config.toml
n_layer = 15
n_kv_head = 2
vocab_size = 2420
norm_place = "pre"
positions = "learned"
tie_embeddings = true
parallel_block = false
init_std_o = 0.00659
init_std_up = 0.0361
beta1 = 0.95
lr_head = 0.00409
warmup_steps = 200
schedule = "cos"
seq_len = 1024
dataset = "wikipedia_en"
MLP neurons of a small language model. Each row is named by its layer, matrix (up: input weights; down: output weights) and neuron, and shows model dimensions 0-191. Each number is 128 + 24 x the weight over its row's rms, rounded and kept within 0 to 255. Numbers have three digits each.
After each neuron's rows, "fires on" lists the tokens most often at its 100 highest values on Wikipedia text that the model never trained on.

L9.up447:117108117107153139132158123135105094080131106120217121120137112125121056134147126112120138105147121124143115153112095132137126131101101096147102112146145124121152122151091091121175127127119181120133142145150146143120151124129115143141153125156141102114140119097144121130098151165138132115105124163105108134119135102074160185152107116084110118148088112116112136133116153180113174099120180132133150091132101146120059141113141098129091108110153145112159123104137076102113137143120144126115145148170155138169136135117137133140171145159132085087123122154127129131125144143172151095
L9.down447:113141120140126133126144119135143136076075108120099173126093142113108141127134132146136112146162103129123116206124125123101172093153103112128119090127132144111117126115140112113170085134105159169127085110181131085195077132138148125116098147152097130138124122132115129130114126143109092151181142115127126109121132116146146125065119138143104099137156143085145106166121134127117095166084106146149131144150148121136114148137136132118080119152149156112144116125122132138109145112122157153218159135153132121130155117120123140109136153114115134078095148123158067148148126121107127150
fires on: "es", "s", "as", "ces", "ops"

L2.up502:131168123118125105150108151093175149146097103143139136103110152096156151124092149069122097129154171127120124072120081141133111120110123138135178175126160131131109142112110201149105186123121159104114118114095127118125085137181114109152136160125128103152110106151178126091161108163128149128139100138110146168141128121106124139184103121130102109129081135122105088168146156099120122112096129148105144109154106140094139132103075167172105148116164137114136151107080134140151135124134128132139108096140121112156126116126127129128140164145146104157118133118123107097120113110130133145
L2.down502:091163160084139104119093145107160126149123146131121140118116149074109156116113081086122102109100123143155103100079069144115141130142112137136160102127139092167100170070114133142125116137141122130133115111083125134117117143163089104087129154154129102144149137098122139101116121102136145115111118121114122122145104146149159127145134143142108100115156137153148167163128171112105158143088134137140162155169123114151100186116117122119097165179137135143132160099075111134109101134137134115111129167129155099135130137116123145154127155139141098148180106114096160110130143174103174151
fires on: " rel", " bel", " comp", " opp", " resp"

L3.up11:099143118099132200182128154099083130096097112157133128126130123131107126130119176133140162096149117130158127131125101144119092122109120101154097151119143154128152093140137107122134150100115137120109136137143095146125126099147096107138145163091138148121122077099149160129110115149165146135141097120147102115156140161143151102160139165163108146099105101129172133148114168135142138140116134123136138112127085142162120090159131099142139156071092104138137116117131137087125077100105169104133168091094133087072137092109161126156134153152105102102103170137157140150114114105152142135
L3.down11:123129090097122122137126098077085124136085131137134142137117124112122141142116169144125151124123115132147108149125092160154134131129079130127110144167094102114138104105157137142129130157173139157129094140143125165095169115135140086147099163126141172124103109107121088150120122108176128149101134173160108111136113130155131108170105139146150115160128149107141122117138127129157103142135145127146137171153078127153143105151110119175073123128122107107110101158129125111122103113089157094170171092095101095131153124150110137143142115119129113047138101165183167152108127112161109126
fires on: "ec", " ag", " sec", " rec", " Rec"

L3.up408:157144109127158094145093131137128124157120102111136154100113122114123191125132091125143130164127149105120139101079128153130110098144147130121120136152110170163091115133120134101141128135103123121183114120139120118132127119130137143108143160088123113106073116130135182117135150137150098107095107146129097117165135141128123077066074080122165164169122180146135137132193120128087146123089112147158113133146116149102139147110109153120146136096124147110110110124116108145138156143118104120158180152111120098108149131129142103161106117117150148141125135191146116175159080148136125092
L3.down408:104141119086141115110127143138154090169112129116137125115126109114140122155119081131098107166168095103092137132129088142118121149137126105117147144168119168143116134154126147077136133164096150150137082111108103143121114132127144169088124169122123121147135147114184134115148158135137122113141139163126124107141118090101085126096100138113123127173133097123170140134163144121121120153121117151132135160169135123124137174135132165086114126097083117077058129135135097120139122077096134136127135120142136128139148185119162143157172116061129148111095167168133099123124155116150101122
fires on: "D", " d", " D", "I", "ilt", "History"

L11.up496:124139108091114157176088124116161150105128120155127122116103136122167130145128154119099135133129137139120105132158165113064129129086114109125133122136113060157178139156149158113099133129144133116105129121089156085104164124125110070146151136151148096110138128134141127165138136123139132133165142141106146121130105110125073116070101113174108103109128103111099126159144137132167139145135108178154122125109155177147139058155143117194166165115117144143146120103117137135102072146112169122155133151159123113118096139138107103133122086105112140150120141139118139136134140114113108104
L11.down496:149153126106121079154140109146163138123133172136114123146134085090149125130120161130120107130122141150113149095148160135123113147194147112152105142153119101104146095103060151153118131116136128169215119072139126124128109117144126062144148102152133144142144097113088093126123122136134135127118134129049093114155118156101153114095151144091158159122123139167134143143100124126145113109103138139143124116113119116126077159119156141089123140160131151114124088157129162141123151150079091152137127126131132111134115107162110118125123144144096127117141137129138120157118095109107182156
fires on: "g", "c", "b", "p", "emb"

L9.up48:118141158151128132131105087088120159094121133142152118105116124126117139081114109151127122105121130147145116131085114166115104113108117081106119127144168168106126150125108120123153130163138117115134125121142161104114110141106115121163141147082141116164137128148162127136136174111111117157138158133122088077110138139123088149092149129101103177150106103108088092137175128124174085133136118135127104143115142090179092134134065138129084171125144116135145133096117147123156119102114132113095133114143184136148147151111124122162145133175109146117138131207109105102155123111167174147
L9.down48:118098149130164160129104076088103147149093152105118098162093113133135152133149144121153125118152078152134132121128137169136128106136133126156150089123171133141109191130107167097165087129165130157113141140144112143116095116148110144097131112133137116137132107121084174168087163157101130111191141128130100103121096062118081132099158109118134107095066118108119127150140161137122127095138144154121095120140158173124139132122138129107121129154106134145139118161110131145131146127119137132101083169103104133187118097107138122149114095126162131143135149109133124107115118143151152160
fires on: " ", " C", " A", " N"

L9.up334:135154155131120133130126140161058136100117103151091072066154121118126110136102158129112085109147130143180112107120187141085130132107129148106131164143130107120135091146114124127102155132115114124141120099161116111161132138138114091120128183130150070097150113105139100181102170148098118103093142142122127110169126125169083117138119135159122104121168157163150082082122155103151129105104106181142129149065146113123178146146162149128144145140139129142114109110119098132131117156101116124131146133154097131146112152153131153123121107130117123127122148136116137131175138128149126126
L9.down334:130125135121071145117099096177134148086146125170121101125114114106161106118115105153125171135156145147082122170196144126157103146156158119092101146166145149105093041133149064102099115094108116095162120139127115144104134124118142110090109085081096129156125152138112124121134161152154123070124112140143104139139164142092129141122133109135125131146131128121150123124107135122154132100130137129159152138091144114147145130149107132131126143132093154120143180140160118149116157125139125126141063121134090105102089163130166142154142131136169146116108132135139125113124128148152142114
fires on: "c", "u", "in", "p", "ig", "ro"

L3.up436:121169080087128133118110151123155063155161119129130156150095138137087084114104109124136095099152111159151118136139134139156121145124115069142161143122119090156145138116132156122100078135104091105122140131100100097101141169103133117154138122143109121160132147117129141099126098140150156121124104109114177104127118119108081138114121102097096109143129151095099119129190124160193115172172129094112149125137112127118156128147136142106102098145138099098146160164120124168156163155143132159113158110161100146132115139142132135139122111144099102141160098155134168135151135165158104115
L3.down436:136136131165117170151141159143149106083173124131110098159133129146142129083088117117131157116169117088114118127137133127108140126131126111154132086131121092164127111134145154149131101139151128129140157129153101140114135133118143155135086143117088171111119144120102159105132167110146102120123109123092071144144131160106158142164090067146146133165149145136125091128174145160170106091118166131093128124101141140166155140112119097144116133136147100120090114095106123175132160136126131118056126085149114140142124104139127147103160089119152087180093136137146115121147083126089119122
fires on: " music", " art", " comp", " pop", " vi"

L6.up288:103093174138152104148114115131142095117102107107094160157151122147141177128081141111121108093152086147129139175135086161142110121137125098126170122113141113115150129134115114162133151136138132114157143149105155143118163115175128110085141170111110086099109110103156131100153124143105107147142117102129156149103117118101105140104114120136140161132130180061109089125160130133122113110118197148129153120159127119149159146119088152151082153133113123135139137140099107113182152158129110119064132142113129153166124120099135128095146102129103155083138128130149123149125085147101160141
L6.down288:147149145106161127121124139114126128167107127150102121098114084109131152088124140095125103105130108103145115114137131167126129172118172125154145140109134117157149116165105111134152158131106172119158140123127154140084095091107090111134102131139087116152100140121142141136169110121116154124108108110163133136154067153179147126155124110133121122092124146179123154141096138134121121134095138101137114193150136133096142159103097157178090098170136137083135109111095134120143127126117106137110129108102162094176130123128091094084158170137148178120128129092105143133178095126126125155
fires on: "\n\n", " rel", ")\n\n", " bel", " gr"

L3.up307:138117148134150141155108108133134153085150113151075089143125162191124151149140133099138123168110153114145082135135153132152136162103171098126111126129143122157164099167104123106131110145084121116138065139106143150093138089084150123140188164117137107139108151141098124106115144089111115124124142133152113098117108141099117142154152147131115110069096111130132113140146163102087143118160122158145129109094113108128188117119166157158131122100131088161130126142119092116119138147133147154146159110113123180096133153120125149138096130132103124122100173141143078101113138104140146152
L3.down307:150130124167116179145114140108111119088145122092093155123156109102112124100133137104137108133142154096175113142153066102105150111179131108122124096153137113107121140114110092128117117161166105100143096096180167113130116137116142103117121119173144150109126130144092138159093144136140151112120098125114073133078141160096143177186093120154123080133137159138108161151127137098093169140132111129110141115123164150087144137104139131137113125148143108162090173115126142126105154082142108127122129111156136120148150118079151098163159128161127122146114129120107130147110129145136117177
fires on: "ster", "ago", " County", "by", "ville", "ham"

L8.up515:139124140180106140106137138101114108157130136133109108155096049125150120113112129151122114143141100158130132137136113144152071125108093149111117124138133151103130150115159111094132149148150176085122124167104147091110123109173130101111115155116131114109133115109135172096106108140109145127162116094139141165100089098106154136086096078128140122121142140143136116118126107141138122137112112089117090157145131144115131116144124151114149125141118109127214142123091187119195158101121127148124134141139118105183139146102112165115131070122195116132158140142150133128152117122121117140
L8.down515:104154098176105121120128109115134109141124136143135119114108105137098115077111133093173121108100122160143123131109096164101119121132104131109141103132156167087114147117118115139119114126143188118126125149100155126129122086178115083135175151094157133138101135101090167115121124143141114076122114083107105118138126178084135151130126100138105109118128140125140107108176119140136155138133115123126117173181159131117149146139141101143115107159146112119188121112082127148171145099155154119136178142148126135182135142141101124105159067120156123155105121144167129155159131122081109136
fires on: " s", " S"

L3.up396:136082117136098112159182119147162175110110125144103138180103128105121136149147115100150096119125128124169160139146152162117126131108116124151120148124122140122078080127133109141129105092147125084105093136113132126137111102142123133136146158141105121167119113115089120135129134154136142107100097130127102097065121165132076110107108158149094096159116137087145093170172129142153122128179117137138153150161160133101130119113163146124119120121068160125149140126128120113091144176157159166173079114151146113119131154121101119135125121089115150122115096150118085114146129167164150134
L3.down396:158139153132143154152122109142147141135161117152099133108101132130157091151153108150119150100080135147079110163138117100148123126082118133127112125064125103121142144189138134090143147146129133078086121150158126105132108109194140133116124122110114156136135157122147123130109126149102135098130076134100118127117114154186099159112145159160184126098147143115127145144071147128117099168100132102150095137062111149101091121098126123129131113132129120125103156140206127161111152156107134128133131103102140118184155130112105159112095146133148136120140111131139136117125102141113124112
fires on: "ans", "ures", "ats", "ades", "akes", "ajor"

L3.up369:157116104152197127104150125113102124146114120121146104116123128146119075108108123154139118142108092109130150112160098132111121128144097134075145153109118153104149125083135155132108127118151159114142174120123173113092139117109160084132166140119155161119176151134173098110097129182119146136109141154157127126095126122078108136142094117171168167157170105106124127140126119134170124090107119143126140133156137097099080126139114140124119098132099110108130134142143133168148117121064124104117119143145156119177136145160109174098133148138140128154134108104154118153124103079113128080
L3.down369:102117143139133115134140104115122117131090105120140144127107089154124116094171119173176126153085163115118111094133100098133137124139148148114141155129070126137119153139138164185090150119114130076117129135142142096133128088163124117145155154146124164122133132117082141171127102130123161093130147178124147106115127128101106153148121134112133131147155121169128094155141111163110096094139132102154136156143104085152110094160116137107120100207115161143140171095101146099105112127156084105137143144126079106137134163179139144120085134097146139160122086147119127129107132136124133109
fires on: " se", " s", " list", " me"

L5.up359:144136146136124133121113097171142127114157150079119134117119101119158123148173135127138076148150110073140162133124130150107124110124124148069131151096159149099107098142111096122161140100098167114160154141108141109102147130109147145155164136119160148129155153134136142083146129117104124123131176129103105144094119115077136128124124126166155152080137147154110136174114119091164143127103176144108144146140081077101140126161125071128138182097106114127147163177109145082148107130101102117115120143104106106125119111117123113136152146099143134145122167135144135132112134121195105134
L5.down359:103164122176102162129111141169085155139155115150108155151129162124143100161136129102109088098125168124118118126126144085123142134136137195149116111115120140120101159140109110151150118131145117125130171104123127129095144127144127163133183131069136127105127119110143135082131114114090098102133165139132097124151116074092142132106080139181136165118086127105099086142149156103111189124114150123123151130093085086146127136102156112103083137109121121118146145141145164093168114115145119134150146131119105125165122164156134129141137125130130123143116150120137116116194114137086104117
fires on: " bl", " s", " det", " am", " sup", " j"

L10.up224:121174105139095128119127112117085133103124116143178096145171111115140157122150105130167126085118158105112176111116124192154107076186082071153147124131120100114137125148096130112141099165099125104140127117113146117107135129108101114150094154118152152129133161140117139139158150133132112110105118132166124089149097147135093156104164125114120167118102132100148160126113110131132093145122147136118106109135116144164118147129075120082129103167142131122138104162100137103152117118113074143154151101140151115148164168138092172121135138130155116103111174173106118120152134118135165119
L10.down224:112181150156136131117122109120077132112129137103121151086124093132128163111101129138115103093157125146118130098104106183197102138093119084102109123159105101140159130123102136092106065102139130123132105136127101179103152142142131159093115133135147124132167115140080124146071140140109169143161153110105132118096071131114109122084131092159148151170129141112134057130145116143129134138108149146123117121120129136126108146090150127128153111138092138180150138130154141137155126100151143148095105146099147111128138125119152132168136103129132125139145130163164152141107156137171157144
fires on: " ", " R", " N", " K", " T"

L6.up90:152154144120176115145152113108155159128074107161119141145107125127137092118142117059150107101095074101137128069106123124120118103150162136141158146126112101165095125110178128165124101176138142097127141138111075142144116149119142169155077155154134136136121136116157151157140147125157147106150091145164133129155151092129124103122135096133115090136131117126163117155139098132128127120108134102126132120115120073142136102097117081138104142099120083138115097137144139152169151151120147123173161187106135138077097121128131099139158134123111138112144095146089121145110132107150129121
L6.down90:141140136135080127138145132100146095122170100109115107153106164182122132125122124136117113121098105117201127097097133160134142112128103121159091152127117137130115162144133107121133108135162128177123139122120149091111116123117132150125145138134097108098088146123157125074152140151154155087125114130161109093112125142134114145138130103156084109133128144113158160147135123102140134116131127117121175079100122110169122127106081149153118108094095163109160136137123113109117133161128166125143154107143067142153142138116109167155082158125103138126154149126203106111157080158078153143
fires on: " Sy", " Ac", " N", " Per", " Phil", " Tr"

L9.up455:125104115098180122156125104133113131138118128150145143114163112132114123134107082122078096090178165108184118124096127126104136115148120140110123091108160093119131121116146140102141125131096114098133099118137092113158123167118116149144150129200188119082125114122140164172163097148145117133152157155076139145109130126154098179117123111093106115111167109134118112151147184151142137093119118156152108123146152155098111131122145115145113127167133120095109161098131081112128095126107125155174119132110108157106146138126140160127139111100159123142141183146103156104104117107107111121
L9.down455:133166135118165136133123147149159147067139118117102104147138139131114089184094114152129106133153173135160127137166107123129169108154146127162098122176139140098162138099106117113122175115090137156169074101122106131129094146103135095121112166098107143133172125148096101149118189106107128096144114097133136151128099098115116163119156097120158146152137146157140110104110110110140131154100123120071116130109110133156101143129105121078103095106153131176160144128136164146119153108108090102128137120150119154110134115119111148095120117143090182116153117117118140115100152154122136148
fires on: "g", "ance", "G", "in", "ment", "c"

L6.up0:172125094108096125124119126214160104130126141143117091127118133110179126162114134121136109128167106091090129144130132106096107080108056143136094122142110143152129124140132145105155147121156139075136076129129134138158145127129149143109156094106135135138124092158146144139101157130092108135127176138123169131102120133169129131120078164180110135096117116162108107135121108109155134099129149115165124122162111151157111132108131121120131193131145115098125124178145135114143103117106168103146121119124138155143118124122093151122083100087088124172175122131115128148107124136134153128
L6.down0:131122178127154067146136155126133142154134120122128102141145153148118135155098149084169115149125152115055096119140132119130147100124150125108100095119157126135107113107123170160106133099149138120108157115121129090152116153139124121094122112181132105122082155102127096110107100135133094134117143153106136104102146134118178140129103124138162146107139179102147090162088131086175109157122190068101103111131101127146152159097138107110124149136118147149106166136173113124187132131127129148139139128085145151168107145084128133151133100119122130136159093132114145131121111158115136148
fires on: " ext", " off", " out", " def", " opp"

L5.up223:119159115139117180153112125077098086113109139121132093162098064122111123092121146143147139107088128154136167139154130128149125106143131157133159152157152121143116125131150089167127154157163153118084123107109125139104110111129157117181130127111161106114131140135160103144099151152123187146120124130130141121117087099095151135166147097105126143110133151105118131147169116133135077142123118127136136078148100154141133126074128089155131128102127152099164076132086111134155143165148137137152147156138105139185102104152105132168134139132109113093111102170120128137104101108097159121
L5.down223:125136123103100129088113156119135130115132101126160100125111125135131155082101161137105143112118102095125169135152117148176132101151156148140097108159130133189142103099128109164078119127182138126107140136125157118138148105102170103129104110138116153093149157104160122101085133125147143122159102113102153145169101116157141112154154103134093120128128168116127154105153149132095145132138112092136120105138140170134136168141129113124157130112129159111126103068069102129135116147142178108145104113084126107170070134152103162121133110133108116095087145155168100150130119144122174131
fires on: " comp", " Comp", " Mad", " Phil", " Man", " Ac"

L5.up175:130143173121134096167131163100075156139101095129160130130092121136137150104114148143157112131140116124151133156129089139064132117122100141129057113141147132123156074138107085100097158180138126127119113114148117164117164095130123113125130129127074124106115119103135148115103131151180165138114125172149132128137149076131141127118122161147121193120120112151135086073148143078140116106171121135135146153064153128131094114120141128142125092111096116167124148134141131153152122156105125129169139079123099139117099124125134156155121115106104111131148116120158139149124143156143135121
L5.down175:140133112105079147190131082150135128167092151165129114142130133164121138142142123117110111142143119113079099140087150130104126131100123110132124106168099153140131111140170136133137132091188122141152117124145155138107148128133114098092088119139144131119135120122115079101137126192160136145109128150135122148073110114150140121125126124165126129135111127142150094127155153125142074149128153137104101180103114134111138162145132116160111093079090102138079087166100145133107115136122101132216165158141120126124113119176146115106116119132110105112136127152179112145112149122120122126
fires on: " dec", " rec", "ec", "-c", " Rec", " sp"

L9.up439:122105126105152135146091157106092155079120100174103150123130102155109093127146166115119180092109141158130133104141156133162169097139139128146142161124143155140149135140182142117154112127085111093135126115084088092129146163151066144150155097116084139098135120138136129142190124105142081074121097115159137123125131118166109128146124149129144165152120107139119135151105092163144130118113086147145124119158144135114163130122120134126113110155112104112133107094100135122134178129122156140119122145089129117175091169157096137109134123116120151120117146150076091105128141113140159105
L9.down439:140130133115132125107120069148128159144139146121132126119133100123116167152122096121135141128154091156142161170144109134129121083146093082129096161133132129115129144107129140137117108081144112186138093151109114123165133107102186120106146090119165140159130142079126135117161153118143096156170119132134153109135135097085115112095113163128149166123125124114135089105166117128167140115148132136108175105148151143164114137113133096132122168135143104096191104103111114122130159142132097104168129127142136110120088125082133146144188112134147137076128074130081141156094127126108131123
fires on: "os", "ab", "o", "es", "e", "ib"

L11.up136:130122127109114146123158122155097110114073158111105106141124098128126095124098175157127139106124157134143138164124140157132135150126120147104148172127125121123155138130113104122120102137125137135133098087125117140186134119119136131146126106105133112125096126118156090141153141089148090117114115119131156103165169089140119158106135113141118130152128113112113131098129096110126116181126148141140140112142100124095112099085131136128153105124121150151175078091119132138129174110105180116177140192097089157147122171150148131143191114152136113147162109148048124080179139133128103115
L11.down136:174107095138147102123156114178134188112145106116128137113103097133154144142114071093122171101135115097105105127114165144127179112121078142100151126112129132092109172102157180130133167104136121129144146162123141099163085085094123100097133121120123123104059095132143151145167142124170103115118158154126108094107119116119145130100124114097113152101137107153109156119141122140130174133158136088122144143108152115137127136119108166147097150099147110099128112124132092133155123092152125141111133121123144100167128120121166152154095188108116140149143146144133134145129165144159110120
fires on: " in", "o", "0", "es"

L2.up363:118139115128101092116140128127127116134132100180152161150125164140105101111138100163107123122208117171114145143127151132137133145156132121143121123145141127136130141122080137134176128111079144125141120107128132102141134121156119119119148106145148130153124146059131132166130145095139167128110102150109121119135119140137114136111081056103095135120149124107142131121165128112127180080101118095148125126078072127112089157097098122121129201128123132134157126175158103118147109123146113084139176124148079124106128143099123141162147125111173103144112112116109153147094140109152136103
L2.down363:127123136106160110119143155122136166098127219088138095130121146165147148101064130149126145156156121141125181122133156120129139118110125115174107122109118156130094072114074157145173142128114121100113123090125118083091115128110124105141102114137110086158118129108114127120110139143119131110088123131109157162112121190131111139099139107124135121106139184145090109092136109151165134118143111111150127096136173120113145112132115120112123140132115169146140134138108103171124124134118071127115174142121183132120143097126121100170108120126149132129136112157128120170128146173137149166
fires on: " name", " history", "istor", "History", "itle", "istory"

L6.up169:148113106138108132110159104170123132113081129120142127119146145168113153130135117111129121129136143131133150152121120160154088159139118131128164110102140099089106096102118140153115139125122112111178133132143105137122155158138125106140179144148117160138146088135121108099144130116121159129140134171161101130098135122129098137139118182162116138103096120111117146119119119079149147113114126146147085098139074105143157114081147083134107106116123119060079128223138115110169103168132120165134132138125074151094153136153104155116141146165128111131149149118132114124120088105140121184
L6.down169:131160084128094120122157151145153146100104116127148056131114171105116104103131091069096159109117135155144134170152127096144121157164125152125136135118139130139088114116147130139123125136129123132157117109136121103126130138157106111142146137086119107125182097127098151087105134170118144115168157106151082130110129138143099094156116147125131162135125160109115099173103135113141146121164157130124104105126094105154172119075146114183126144121137116126088104171080166112167150155108121127155105141115117147122135122117153143117105108146167130173130093101121159132095168107136084130
fires on: " f", " acc", " cons", " res", " dist"

L2.up527:099132116122113085143101134097111167142197091160104138104114142151127158103143139116123098156133133142138153174121100159125128144148133127127123122142159154162123097091147117108132147123113064159140121106135084135151125091092130094136156119088117143146149128113143159174100171112137136129092119141115144121102152148140115139162133111149098122132153074135134130133111126130122146120159112154148139091116136144182170159164144100125119140114086072147115165135114154124120110100101145162107129147179080105141118135104132123174100112123094119083114147136081110117092140103102113152
L2.down527:114127100129115137116142126099119145103134110118088106107082147203109165135173139135155133125130087134144148134080131077152114117101092108128090141122092093151137149121154112152136099111149148163145137148121130131135104106117114137109125109140091137093069111154078124122106168141136134168080144108158171159160111152137108138143113121111124135134120115122131110159141112099115137160129126183143151110123145122141144141125075092132137094164156102165084192124113129134134156120111159144177126133133138168108112138114135099159122157116141136150117128146078101116147154142095110159
fires on: " County", " City", "wood", "ville", "ough", "ford"

L5.up447:116151107125124131100129139121141105138133104148127138128109149164159121134086126141105074145132131100138109130139135122086109112114095143120122136127105117132155105156149144158128134114123116101169115097118113136142117100168157121166127123163104081161157085124194165117119114113129094134125103138131130148140117152125133173127140172169120143099117156107094160108160119076161133159107132117106118088145129107127134095120160184116122162094111072124125159185155129134185112072152141113129161108120128112126093167167097166130163104116084160135151122119121149119130126143094104108
L5.down447:132168127139103060121113148144125101107139127127136093127128174118148157088119149113087125104087140077105109124162137168134135136131163136099113119140138124155144126123104147141093180088175130117145092159123132134164127132134116130136107091128090135142113141148145170140173098138144142128120102139105177115113145149123149102084143116142137128117118187135171076136163084106171136190140171099103100116099140120151114109120150157131084129130084093153104142147129104102128107102162124106116155163095155124129107127118117117121142104114141168154122118138136138086104153142126126134
fires on: " out", " back", " south", " north", " up", " off"

L10.up508:107129124052094121096149093118132099113150124119156118139129159101149105148132120126119130108108134140155115143112121073118111148101139146144116131124173154148144133130074140149166110125110100142146112154174123112157133148162131121151139140143136145104116171097136134136088104138150133112066108160118135127134146122146127148111132091099125126123168127084180116136109127142128101130125109121191142075125101156142097123161144108122123117153119139113127159135140108094092137182110078103137156128156122177107131090185167166167139124132132156123143070134129101145130156109168113128
L10.down508:096116157120127099140163144110141128118123136097112077150127127188121135111130141114117120134137078128154133131130155119127131115108124134104091085112071096126151126089139094171169104135139127114114127118166162143144173114171129164109128103134149155114156127120114089102139155130125135153126112146097116144111126109113129159118129154152096125151158166173102097106157139130188115135160111155128082095115128099142163076149161129130146103165123114178145144080100156132054155120127113092117146107133111146174120120116151127142156111147111131127079143162141119131127108098129130156
fires on: " ev", " ass", "s", "es", " res", "ies"

L5.up523:091154143167138118136135136136155109126140123080164154122093126139169155124104145102105101136131136112139148104139068164110119172157138173115154116103100113103111137125147152128080178103158148088135108128094161126122114072158136114155152155149168128095133130128130108134106083143134165142123120131172143174112126092106130107130103110132122130085169140118151127165108138125155117119072142144127137142168136115127106149151056090135144158102122117144185128113078125132104111130084119138133154143134120098155137112099125117117144167130116136171118140097120113103103103146129149113
L5.down523:105132143131132114113167084081132130173056099108144165136107104129142154111144120110121116110113137140147136107092112152101155149145119115159158173120125136155116168152129116142087141113126189131149127147092131137098129094157117104134132163141108129126128120126129126119152129115134136079102134152136136152113119123129126151123144098131160136095127142129082105139160139154105127136078188135126156189131126106149166170121096149121048139155124102111169145090067103129149149126131105107130151155109141096154137132157132119131085132131124108138125110097165141100120128151093103161
fires on: " s", " rel", " bel"

L10.up236:135140122103134147177116109094113133112102125108169082136124085101133222089117165122105119125114142152099125109121148161151119095136108113138119130119157129132153149131105143107134100154189109115168134145137110156121118084122100126128117133164113142119129117103096142148134213116150126066178144134121072091118120151110087133119105098161148125126112130124100126121143138157113084141136186128140113126150167139135112170131113169102138127122105132132126134123109125086157085147120124100133099137123110131139188133112136120126160102127112123120129160124117139134122114145144183140
L10.down236:141094169104133110078138160146135107178137098137165099177129159135121110112151105120102133140109124112119118111126121129146141119119188138124118087107148168134106187144152126101138118103201113164125107108153121132119102100156125119078107110198136113098111107108091141149107131131159117144145151080114131199152122143142095147128099091108131150135141113123108123132135116124121125123112075133128144093160164138128142108103091114120135143131129101151110154114120137103119139164102114146165151182148136119109113092138082132177114120110154117113139147106164121142114143150149099122
fires on: " ", " C", " |", "–", " F", " A"

L6.up37:118096138143110127142131167091085136110135113126129104135102131156146125184176151124105111134163136092076146115133112178077115118138105120117041130152134146152167107123160120133133107166108158183117132142134135130131135173130139119135151158122166111145115110103124122115117137108168154104123150136108100141182144123139164106143132121123129117101089126132130137114108136118129133116118137111125084093117073144168081118130145107169123133085170099131116143142134094135123119141127146122135160109119119131108109114121122184172100071140156134139147180092164122145142102119153152128
L6.down37:146145099134101128132147058140125134165133139090077173092127121111137120124144143132147151086126123137143100122113109111119100139137127122088119152151092121094095141120180144135123147126161123145183126158105155125122102125099118092079122122161080142151140094154092150131126101126154111086110119164139098162144183150125118102139129147147129133141126127125103130126102108126138104162111159163111144171105122171142116166116127128196145136143109090111111106171120165152171146124143118118129139115157136147092115122169141101146095107125091151084082127169125134154108137113118138109
fires on: "A", " rec", "ec", "ac", " League", " sign"

L2.up427:107120115147121100151130109097119105138112101143147171183150124125116131131144123114135127108160125166128162170120132145179132136123124122115127137148192114106157088144088150133121153136156117116112130126128130112127144102113139138107143155077150130156119139124127142100100107160118102130129139164132119104132116149096120107118072140082122166173142173093141135135118113176106120092115106132133100129112101107134122163178137072122107126112124100151160127116205139135144099100136077097165132139147121150139139117069182139115173104132125158126135107110082103140107154151154103141
L2.down427:141079128105137091164131165131123136127116169095093108160141139095095138134090134151124103170133124138137118101124190104126178092118113118138182157152102132157106149119114132091096130149085089131127090133081136121095146131106134112119118108139091078125083089140121137162114147174150142122087169118112127100153139133118133151156147194123104113153133131130165094111170136093153116110138117136160131102150121146130134092129098142129147130104105130139130120133155104117146146145178126102114144122161184166160116120138170098141118088112129129137138108119150095118126135137113129165
fires on: "ery", "istor", "ography", " histor", " area", "History"

L3.up232:121151116144155098158152156130118096131125140150114180094040133161165133084128122133119099111108117144106100088121175118153143085133102129124103142072146143123149108128088110104134108123096106135150144109107118115116137103117108113194109137160121138153137136160159149133142107143126099149119150080124143114176105138112091105106086093152142124151111081125107142167136165160149145111110162121140131151151093131135148130102143143109131107130136122118136143135141164140152177099103123165109131132145084144111141141118150154139130099192143139176135125086124106147120122147152113128
L3.down232:148151112160104138119086144079140099146128173165138158114128135146158140099102095149122089133081130153185124112091151121138153106123120134122126093073099098111134114119140121158119119127109139179140153075137093129162110140158107141186119142134143184153109148167115126122184124152153100145099117092102109140169121137125130086175135123111141086144146094143120116148105111149118153151114145190153118112119125122095155145088137161104119124124112110117134076124122147121163123115126161109138131120146120065126128128134105127151150105146149133141155145105119094126118091144131100124
fires on: " Co", " co", " pop", " music", " coll", " Sw"